{"n_layer": 8, "n_head": 5, "positions": "rope", "qk_norm": false, "init_std_up": 0.0269, "optimizer": "muon_variant", "lr": 0.00753, "seq_len": 2048, "train_tokens": 894400000, "steps": 13648}
MLP neurons of a small language model. Each row is named by its layer, matrix (down: output weights) and neuron, and shows model dimensions 288-415. Each number is 200 + 40 x the weight over its row's rms, rounded and kept within 0 to 999. A neuron's up and down rows have the sign that makes its largest values positive.
After each neuron's rows, "fires before" lists the tokens most often just after its 100 highest values on Wikipedia text that the model never trained on.

L2.down955,183,123,191,97,182,218,216,219,222,210,222,200,137,216,220,190,307,239,222,174,180,219,176,237,251,185,170,220,122,223,224,199,233,229,141,123,122,226,189,157,222,191,184,105,175,158,254,229,139,205,173,184,170,199,173,184,167,184,199,157,215,198,141,219,196,147,118,204,214,175,278,269,242,213,161,173,102,137,182,139,192,207,129,212,160,215,167,243,241,192,117,221,159,245,207,228,160,196,176,204,318,237,262,186,146,216,180,260,178,252,157,170,250,167,149,223,165,236,116,192,297,238,218,219,193,176,274,213
fires before: " |", "-", "|", " star", ":", "\n"

L2.down108,137,202,151,257,214,196,195,178,160,174,178,171,206,157,148,196,213,251,169,196,123,259,216,191,232,129,238,206,208,187,250,152,211,207,190,266,266,175,127,203,225,213,159,209,169,182,273,130,130,237,167,218,165,228,199,169,207,185,239,216,203,211,193,202,299,179,172,220,216,144,162,216,174,189,207,183,207,228,206,298,224,237,217,162,153,245,212,244,141,178,215,200,216,140,237,259,154,180,213,214,163,186,205,208,179,203,262,156,171,222,174,184,119,268,275,200,220,244,166,163,227,144,205,146,146,194,213,198
fires before: "|", " |", ":", "\n", "e"

L2.down1189,218,155,187,152,164,188,167,212,232,216,159,233,222,118,197,219,135,196,206,157,162,261,224,148,209,200,227,152,153,255,158,131,122,238,221,161,149,175,259,180,218,171,148,130,194,132,334,156,197,185,189,244,207,194,214,250,219,278,236,78,211,206,225,226,176,122,236,181,237,239,165,154,227,207,208,173,179,175,187,164,138,165,198,167,144,205,244,184,189,200,180,258,231,222,207,126,188,221,192,208,225,201,231,251,228,273,241,215,155,173,172,236,239,265,235,180,117,282,183,214,231,211,195,150,250,203,194,210
fires before: "|", " |", ".", "uit"

L2.down747,235,196,187,181,213,199,226,184,177,141,206,257,154,271,143,163,189,164,221,225,257,163,264,222,180,254,205,235,193,164,200,176,171,251,211,146,182,170,159,267,291,215,220,187,165,174,192,149,127,156,222,183,192,212,171,189,184,178,251,259,252,176,159,241,171,257,154,151,164,210,207,218,137,234,180,223,194,214,246,195,216,209,145,190,162,265,225,188,210,203,277,279,224,155,162,193,185,163,161,188,267,232,211,194,227,195,161,195,124,147,165,250,253,195,185,193,287,194,176,187,201,242,251,162,194,173,233,202
fires before: " |", ",", ")", "%", "–", ":"

L2.down1120,174,199,151,118,227,193,174,297,182,212,129,303,228,201,208,209,201,152,197,203,160,163,209,249,168,156,264,224,173,191,183,152,188,146,221,249,161,198,170,126,235,199,152,215,241,143,294,134,165,243,220,174,201,177,176,157,183,200,205,173,250,215,188,236,258,214,207,181,237,138,226,208,184,119,237,145,207,241,282,193,168,170,173,163,168,214,235,198,202,162,175,275,193,272,271,183,212,212,147,211,151,263,180,215,170,210,259,186,150,270,245,242,160,203,135,258,287,216,218,218,235,172,200,120,205,148,234,197
fires before: " |", "%", "–", ")", "×", " ("

L2.down1094,127,118,174,191,186,176,197,179,166,204,226,226,176,223,167,262,190,241,221,132,193,201,169,221,230,177,192,188,184,170,129,179,241,164,182,170,240,145,215,160,238,219,183,279,172,221,155,175,175,150,188,267,206,251,208,194,237,180,89,240,278,256,97,168,219,198,238,206,202,225,230,231,232,154,214,213,164,206,236,267,219,161,210,156,170,182,264,203,158,228,210,221,186,197,194,213,204,189,231,153,134,151,247,218,209,177,158,187,247,100,127,250,182,105,225,203,114,227,154,188,105,248,143,194,217,203,218,145
fires before: " |", ";", ".", " ("

L2.down495,192,159,159,217,153,184,239,174,144,163,233,166,172,239,165,231,239,206,186,229,213,228,210,208,199,276,206,183,151,172,252,233,165,193,262,183,212,144,202,202,150,212,250,184,238,145,275,175,206,248,244,237,225,188,209,238,158,165,160,228,178,169,166,193,143,216,111,249,154,219,182,202,215,238,197,261,152,156,242,180,270,137,212,176,191,211,193,160,228,260,186,127,191,195,151,225,189,246,129,236,159,261,243,182,224,198,309,240,208,232,250,177,253,165,181,214,166,211,162,296,170,191,226,258,186,230,160,236
fires before: ";", " |", "\n", " Lin", " ("

L2.down968,130,265,183,252,166,155,206,230,192,258,204,250,215,249,255,219,287,115,216,123,210,185,167,208,217,158,164,203,215,199,188,137,180,188,145,239,253,174,172,188,213,221,262,131,229,126,183,151,166,247,191,239,158,223,210,225,199,223,270,235,254,260,181,205,184,232,174,254,224,131,197,259,222,199,196,205,171,182,195,250,222,247,196,216,184,202,250,164,98,221,188,179,213,200,149,172,183,139,168,167,208,180,153,235,194,267,201,93,182,290,158,234,160,160,215,182,168,214,192,177,248,204,219,203,225,230,214,155
fires before: ")", " |", ",", "–", ".", ":"

L2.down1144,219,213,218,252,158,286,210,221,213,190,266,226,244,236,236,218,174,188,185,141,206,219,158,149,278,184,171,194,120,101,172,157,188,188,193,154,234,148,160,161,201,184,216,229,287,201,201,188,184,179,188,204,173,257,190,233,206,230,159,262,260,237,200,226,244,265,218,89,154,226,186,201,232,164,204,140,170,213,254,238,235,233,184,143,181,182,189,237,128,251,172,217,136,256,189,162,224,154,153,259,207,178,145,218,185,211,180,140,247,223,172,171,244,135,224,211,224,171,216,107,166,258,252,220,221,238,202,199
fires before: " |", "%", ")"

L2.down674,214,172,182,168,111,190,176,232,200,153,246,240,175,226,299,190,227,114,198,223,256,242,197,229,195,258,158,208,189,179,210,225,173,154,140,227,214,176,231,180,214,231,134,220,248,167,244,167,144,203,162,210,190,190,290,180,180,201,223,210,228,187,241,196,192,286,213,248,130,225,222,137,197,170,141,143,211,213,143,201,163,140,184,211,187,191,159,196,182,215,182,284,253,181,152,248,167,198,228,210,213,246,255,199,207,168,140,148,114,209,167,224,177,135,199,176,175,233,141,267,124,216,187,203,230,138,268,239
fires before: "–", " |", ";", ".", " —", ","